config.toml
d_mlp = 768
activation = "tanh_gelu"
bias = "all"
init_std_down = 0.00556
decay_fraction = 0.887
decay_shape = "linear"
train_tokens = 595900000
steps = 4547
MLP neurons of a small language model. Each row is named by its layer, matrix (up: input weights; down: output weights) and neuron, and shows model dimensions 48-175. Each number is 128 + 32 x the weight over its row's rms, rounded and kept within 0 to 255. Numbers have three digits each.
After each neuron's rows, "fires after" lists the tokens most often just before its 100 highest values on Wikipedia text that the model never trained on.

L18.up52:108143105118136077139141139148156134102165187098090168115066139110121173099132124088144097136191135159141147128174147117192178173147074131193140127103131085142125110141117101162132112191177118113134107160125069140158130118135152132111159108100067084086140159138116105150082101133153112110094153136113099115100150121032146116178149140123057121191120143103093114146144069074089114101121
L18.down52:115139132156133103118147089124075131148121128105129150087178129114129122140162090197102153160152086102086134157104092102142108154126171126086104134051120141023118150131164159115128123145140090111080110144142191092111118144126083102152135114119140135089197064102138133176076150154102137129155096145122153112120101158215147119165070141115142160156142172119186108088090151127178148074145
fires after: ".", " C", " c", " (", "\n", "°"

L16.up640:136159128148145153159152135102138148100146174178164159146096112114159101160188137128124125091166018097162114140138132115173126126136113129162087130112086136072116159172158117101139124157183073147152182113148107100163076181130190131104119133093073132126142137128089117125161153129114177119089124160132180129162041130156112126199085166082108144126112118062142171137119111138144167051121
L16.down640:137104094154154127098217146158107162152123092084131128206161131144096113144111169112087158151114170027095094124161122068179107116181073120126147066103117190153109145090099111123180111132114098094115114111170164089159119169136178100169116136120150123115160132091131150122149090065122104177097092155164116144100115156082054130156120054164107134154117110126078132131134101130111101107118
fires after: " con", "s", "c", " Con", "cur", " "

L5.up82:129175148136167134105085166093120146157111105125115130109138099068142114093132147126164139113145135125126081191172091121179094129182142107126109178096137081158165166146130133139087100154139158158185168082139150116119179130088163123108147183059117159135131133117177137154106122151117125153133131163084104129167086118127144145165120171082124127133128128102071170136162119128179076079108
L5.down82:101109102134132130108133172093198112163144112144132110125164163149144102171173129123130162110125103163144094187119078100138118135148207061118137124177147129118124160156146114074149150179146143089064128107132092163148145156060164137183142134127107156131097190186048147127156098114110086164142076201121142130121183097089108137092160095069148118097140125139141073124131094144118134085131
fires after: ";", " |", " an"

L14.up250:109118115081158138175168112134137080076107101113121152078104124144182138124163129123079120142115106080088136118116142156167128116136083109079212150178105173135152122137176205060112186126117136095155166101134144114165135146112116149076188140186095082099087109145207094113119126053123116201082143148099081112114134073101152168145170196100114120118171110067123111132142072108114146150127
L14.down250:136161143160133078162183126152104107164150120107109117110172175066137097071115059082153107152084179126118139179173088094123123221108147129165125134074173147075139115152122174173126060144168131100142076087046101122110118095135172117134086102143116109173172120156121128160160095165121100118149093142134142066186071168134173178138105100145171138097121131143151137138120131140113119099122
fires after: "\n", "er", " is"

L8.up747:142093161079152110161105145151104140128100128092140110080134105099106043086146124113137115112114106187161115099171125107152152159087145114143141109118162105127131127174187207119093165133213109073088120134127095128108095083117130126109164159153095118140181107141117094145099102151084146103097125145123078242096134124128152128148165142137097155137160164088093128146171071128127184126190
L8.down747:111148144133108128099125094124117171143227111155163156153122124167101154125176146141138101188151079157131152158192154113136103089109130083098132133164144178145107131130109109145098151163027099158115063161184170172229121095122090115135123082173144136168140165124105130120047132102204204109118137155117129126127104137108106149124148123200132154130129070132163172131140107107079056125116
fires after: "'", " ", " (", " Le", "\n", " Di"

L9.up24:161178143074107057151175145092159157109117138065115153155151101129126113143074087075091178100117104068110119089121177149124094082186103122123108155120089085128131168168151177115199124084136059049100115135098067144115067118147064150066101169119113126155105139146124086212104132102127122096119095074160134116135163131120061139136146113143098206094149121099144117112143138147170154087135
L9.down24:140107114148104154128124128100096043092099094125152099087131064160112204219092167095114151171092105127166187140131122056131110171137141151144112141095161111125179062111156113119068137169125155206104129108100135132133103095132159136119169087114152135186117084093094093093146082134120095142151096120118161146105116115142178128105060115116161121100146102159157121170130129147122127100051
fires after: " E", "C", " U", "E", "A"

L8.up239:134076162138157083159136114140119150136069096128168099124171145148152092076146087144113106065172150134093089139104187118164113133125168086084143079133135058107113145129146136105143147145112042088140133132094138108140166073128090163133193166109107103128155135123178161144132136162077086123205133097134163142110170151114125127145166139132137139122069132133132110140142153066181178142136
L8.down239:098113157082082121109191130125158110111088180152143163146128142144151098145184114154095125168125111147120034115140125132113113128111108131176138158133155091152159116120097202104087113118116196154109120067101149208142138207102162138069120189126092109135146156133088128136137141148135064085123147148084159159183180114143095083142116126210094093179124204106139133164074152079105103142133
fires after: " de", " Pri", "-", "e", " De", "us"

L7.up371:120093059191137121089142137147157124106119150085126209098176120142152070145123111126111186105144073089106171054076090094130153165143118120064187092107146128108113143163129140149127135175171050067102143102110098071129110135049117145118131126096130122199178124065139098158158148110148095116143132106093051117131168123160154112118145150104109147103137145100140180080111161112187152124161
L7.down371:060103047157146067078130155140125171105124115113135178155116176142083168105132147098154171139113164104110096166098169114119156059135124184170110101112149140163144094139066069189104158060185120108132148168129145092132150097101103116094092119138112117144146165106182155159153118179157138134134133146120164092133094115152158144098139153152170131123161156181126166073119187155115208165130
fires after: " re", " (", " ", "com", "-", " \""

L12.up684:140139092142091106116147188116121131127143177043079151094181151116118115138121140126080128128125104121117123126130147113100072104138057169131132139150138101115118224142140193095168100148161082052145114158152116193123123134148088097102149143103126110171078141076144079125106073085127134127121105098098159048100102178177116119146147088108123154110138090082123102141087112222167191101128
L12.down684:121123103099153119151108131182112090182092076126151123115193143139083130152111152144027166142155101137059129140076098103103166105163152116148099084146161127144120098205179107129095134085147119149173174120128111105147137089075114105077137138153104128125128187174116108177121148115125068163108167133144168152127142128152112139168132111105141126195106161109231120109148152135131092069151
fires after: " U", " El", "A", "U", " Ar", "\n"

L8.up702:147116122192084141095115138120107196103126127132125156104130072109132135140188085146187119111187114068145102073082126119148135143044134124104167118157107134100131135117125137126136099148133121122100173079162162163156134199081166140083116107118096132122168107104154157093154129126154128138108092143139101134157092079177155114070153126143105132136108085118100110148150206078187123070185
L8.down702:180131082019141139152141093110119150137103100108167151165088191129122167121096102096125158099173118140129108137183151136098111128132153200082094109149124121132143115079070104095140122107137138123115134148156132095126183096073137086137178097052140093095092181151109140124139140222208101153120148103116134125123150094152074117129090150120134114127134118133163126112156137196128129068148
fires after: " ", " New"

L8.up294:076183143079129114130090147130180149115135154161138159114118090082130085151172147119091054139107105143154120144125106106163075121133124068176138141095163144085136155204131158121145123074180082105152173119158133126117159068095125116125166137065119073087109137088162098116100096166135155213143115145195098120149129075179130177136143154114130104128167087106133173127137135120147114085094
L8.down294:154149107144136154150114144119112136139089134141211170148103126134100094201187102117144128118201119151104149099081064083097156145113103136105184200102123092090156143118135113150090148158152169141100207130163126155138121085130121152215158149108160178109149137193136122119170175082130107137094086155130142111127154142135053133126144096127118107121141069122160088131093180108123087090123
fires after: "s", " |", " 0", " "

L9.up662:103156123121119102181130091149096113105075158088151095097092110133164114131176082096183127090131099159111128137128110099143169181094086153101146150095094130073084138142174147047128134182144098141151136137094133078173084100142146134130111224147151079121079125173065121125147085129088101094142086134098134169163084131158139142131133161141117178151127126081131146167192093125156181157100
L9.down662:122155172164160180118125173141144155183169113106173130170086123161105142160061108162164095108158129110196114119104065124076121096121181137116133094161160141119123094162071067141080109149110170188139100115137122144199177124148100161138109069090123159167064149182100162087159122125170172116128156162139151076155161166052092123181122117116160123143120149148133149171105168151136087143107
fires after: " ", " con", " Con"

L5.up755:147140167106166100135108114113158124159124136128161140130082200166145097141157148115091067117092096135147204178109114097140147164155040128131136090115123132121081124091166123089140175189123143142150186122109100075116085147134091240082141141149145112103092112158082061154130114124094069154140140096140133157161080186137121129126039129089099227089111100081082108153083091135108173153154
L5.down755:110102090135096164079174148174140150124119150099122147125158107118119114193122032116116152121087084127182142086114082154149088089098152139143178128155136112093115080172158125128079088116144125127110166128119193161163133121114128113145148084105101150098141036102140099100136129108113146121136183188099088073125150150073100078177092158122157129126128127104168113163177169111194146081115
fires after: "\n", " ", " re", " (", " in", "-"

L4.up255:105189144077147084091034164086074188134104109120088117150164100106105130094179084152108188115114089106127119132109103166163083144171162118131112123125136089136100145131162148114068134114166096118129074126139155104107133084158175123108123161072138156097117147186104137129119164111138141120134095187128131118191169028148148123148144138084128123116166127168133151138195064181124127085159
L4.down255:093103161121101088114157076139071193148127174117156157173111128157164107099113133126140099132101131170132125156022133079085160041130104122113128150139120095157106134106096101087158109149114072075083157150104148107123155116108095147217152125093147137153158112144151138108175148160093120120098118060138135125081106226102144173143128094146179159152096123152153153120139143104089142146082
fires after: " |", " ", " =", " −", " U"

L9.up601:184117126148053089189107061100127117158078187147152175118118132126169112168174140108080112095120144150108095083164213113137092097161158132140148142154080060100070142073123126120131139140125118126092131145160144096162080142136125118122153179164066119153170158107151143119128096106069111093145077121112180080105150099142115109086155119161139148174149140153089091166114126127161191167168
L9.down601:153147109134148241086144094088132167156131138090157100124111114092115139157116118096123137106123151144113138065147184146111132137041184115121109149166132121115155123115101132134098175145106194087110130112066088138158141126125118153119138151148070057137125158207167118075171125140141163183093095159070086166139071128170162146137064153128082068119166126146130147064154146167150101175111
fires after: " P", "P", "p", " p", "ec", " comp"

L8.up212:153111162130064108133147154097131163089136172147113162124104108091144092163151141109108074111183113064105145066161154126098142160118172062162121137076099128100101155160149123078174113109155114088155160132084127126132105132155110132121149163107128102116079131122105138201128149080128070135088076080111202142172122103165160148140114164083072127156119092119080125160162134158165198111154
L8.down212:115106130099111107183135121127095117113178193082127159134117157127100121146140143140113115129150114077146102142136137095168192124121086138089116077074133167188126095142125127146151066112144145055123165131159108165133138130164041128167157110188110124111108106195130151177151084091040115159150150173120110162127181100098134106126144119098087154111130134146163100114166125187136091093180
fires after: " In", " ex", "st", " Ex", " con", "s"

L4.up310:158183131108136132133102151126140188101139128142081084131111084113125121114083139086077137134195112092074168213169147084143108102154088052098142152105158131122148136119107165109167085078136169117136092097136170131100126117127131181089132118059044091102115174126128112218062163127134149133130133150102082158097138089118135141174145113075134107127126071124128156153167067145145156112191
L4.down310:146121168069104115100135163136128151205147188181155166077090171053103138124106095106123030124095174165134160127112112116124145096157151128171120124123132091114134129112128052070141137092121091153135111123093137083108097162147095077143176119131190098162130141121086140107145113088184114123143139129157090123165130130170135164120123080111202117112132181120136115156079139127124147175144
fires after: " the", "er", " |", " no", " ", " an"

L8.up469:103117112209077089171124141172139099153088116109098118112127105133144136047126120117177129147155126112114139067107104140182165157076099172168186140130155140113130168150145121098065097178127103147097155117132074136112093117093086178056127124124086112162118103170160068148079138141116024127146124058110049104163139135154137136114168112135037145106156159132174131130119073137129141144092
L8.down469:102141195081080167165118060127110081113183165092199142111129165148124112155125155198083168130126111118134160185107125136114134150109206161120138100152128170110146146133152142134126191136117129104075099137085110167183077153112122130152156087151181110101176104151135104109135113094133113099158136103141107175190135138071127117123121057096117206083120119129176116062104122178119124075163
fires after: " (", " \"", "\n", ","

L8.up641:134138116081154134158128157118160139167082208067093121108126101146153112067141071101137145121149126138176167120143148151160133176109081100086136075106101101105115126090154089108155120135171103081089142134195106103119143128062116236119111135092104114149154141123108069158054120148024111104159130080110136103147190134136159116165067123160100113159137137133115138122158150110157128110123
L8.down641:160108097105109097114131151117186106113150127103217136117087181122113067159141090156143117105155148066145081142153145171141141172150126147112136086155049160134122144109136132195085116102109122115130058147088156113163193120082095108134099092195103125103152147108180155113123145102103110118166152147131091081107102157202143107140143126113160136144183188116097128102153155095149125115164
fires after: "\n", " by", "s", " (", "ed", " Born"

L12.up5:131090142090136096142160152043139153092137107118174174111069090144158115148109111131144091107102118116146093087114144108139133098119136090121149160158087084065123197133152112100181144136102124133153152148150063165162157115150132157165188188128067109126118185089147153106078164086125140121134108097130164153134143130129093103097173145130133147136124072090128075177126135105166159138175
L12.down5:123146151110133185061180116092109137093127103071096083145141118163156150143058138114108115157131172101104094123059114150118094097101090175110086164132101139142137117173164151097089100113132158132082119097117162143145154141123131152086166119191193088146155101073155153121139084148136082119101172072180145121180075125165195110125154148142129084134116113145149119125158106157082154177090
fires after: " comp", " de", " Pri", "ri", "ec", "p"

L9.up417:189163074117116111101162108098169150171154108124161124080167109074128115127162083123124145106217094030144123074110123091141127159124145119106169126124115146111183173182150125166111062150119112115093089172132168116142121122134179154106105148140118170113151160119152098112188137152136123161062133104114114120124090090138109137080149095100173130134118055127160147106104147126149116077145
L9.down417:161166114130147160078154162186112175160150082115111117185145103182103135139139150156099082127123111129094151199117095133097111108133050096145086138118102159131173125178111098102106127158121146113158162085141163127113119097078140092132133131093159104124131123084110169138129136110168145073147087045103121163175116101108117128099083064110169130147128129150079082139170143142167124122122
fires after: " ", " a", " h", " f", "th"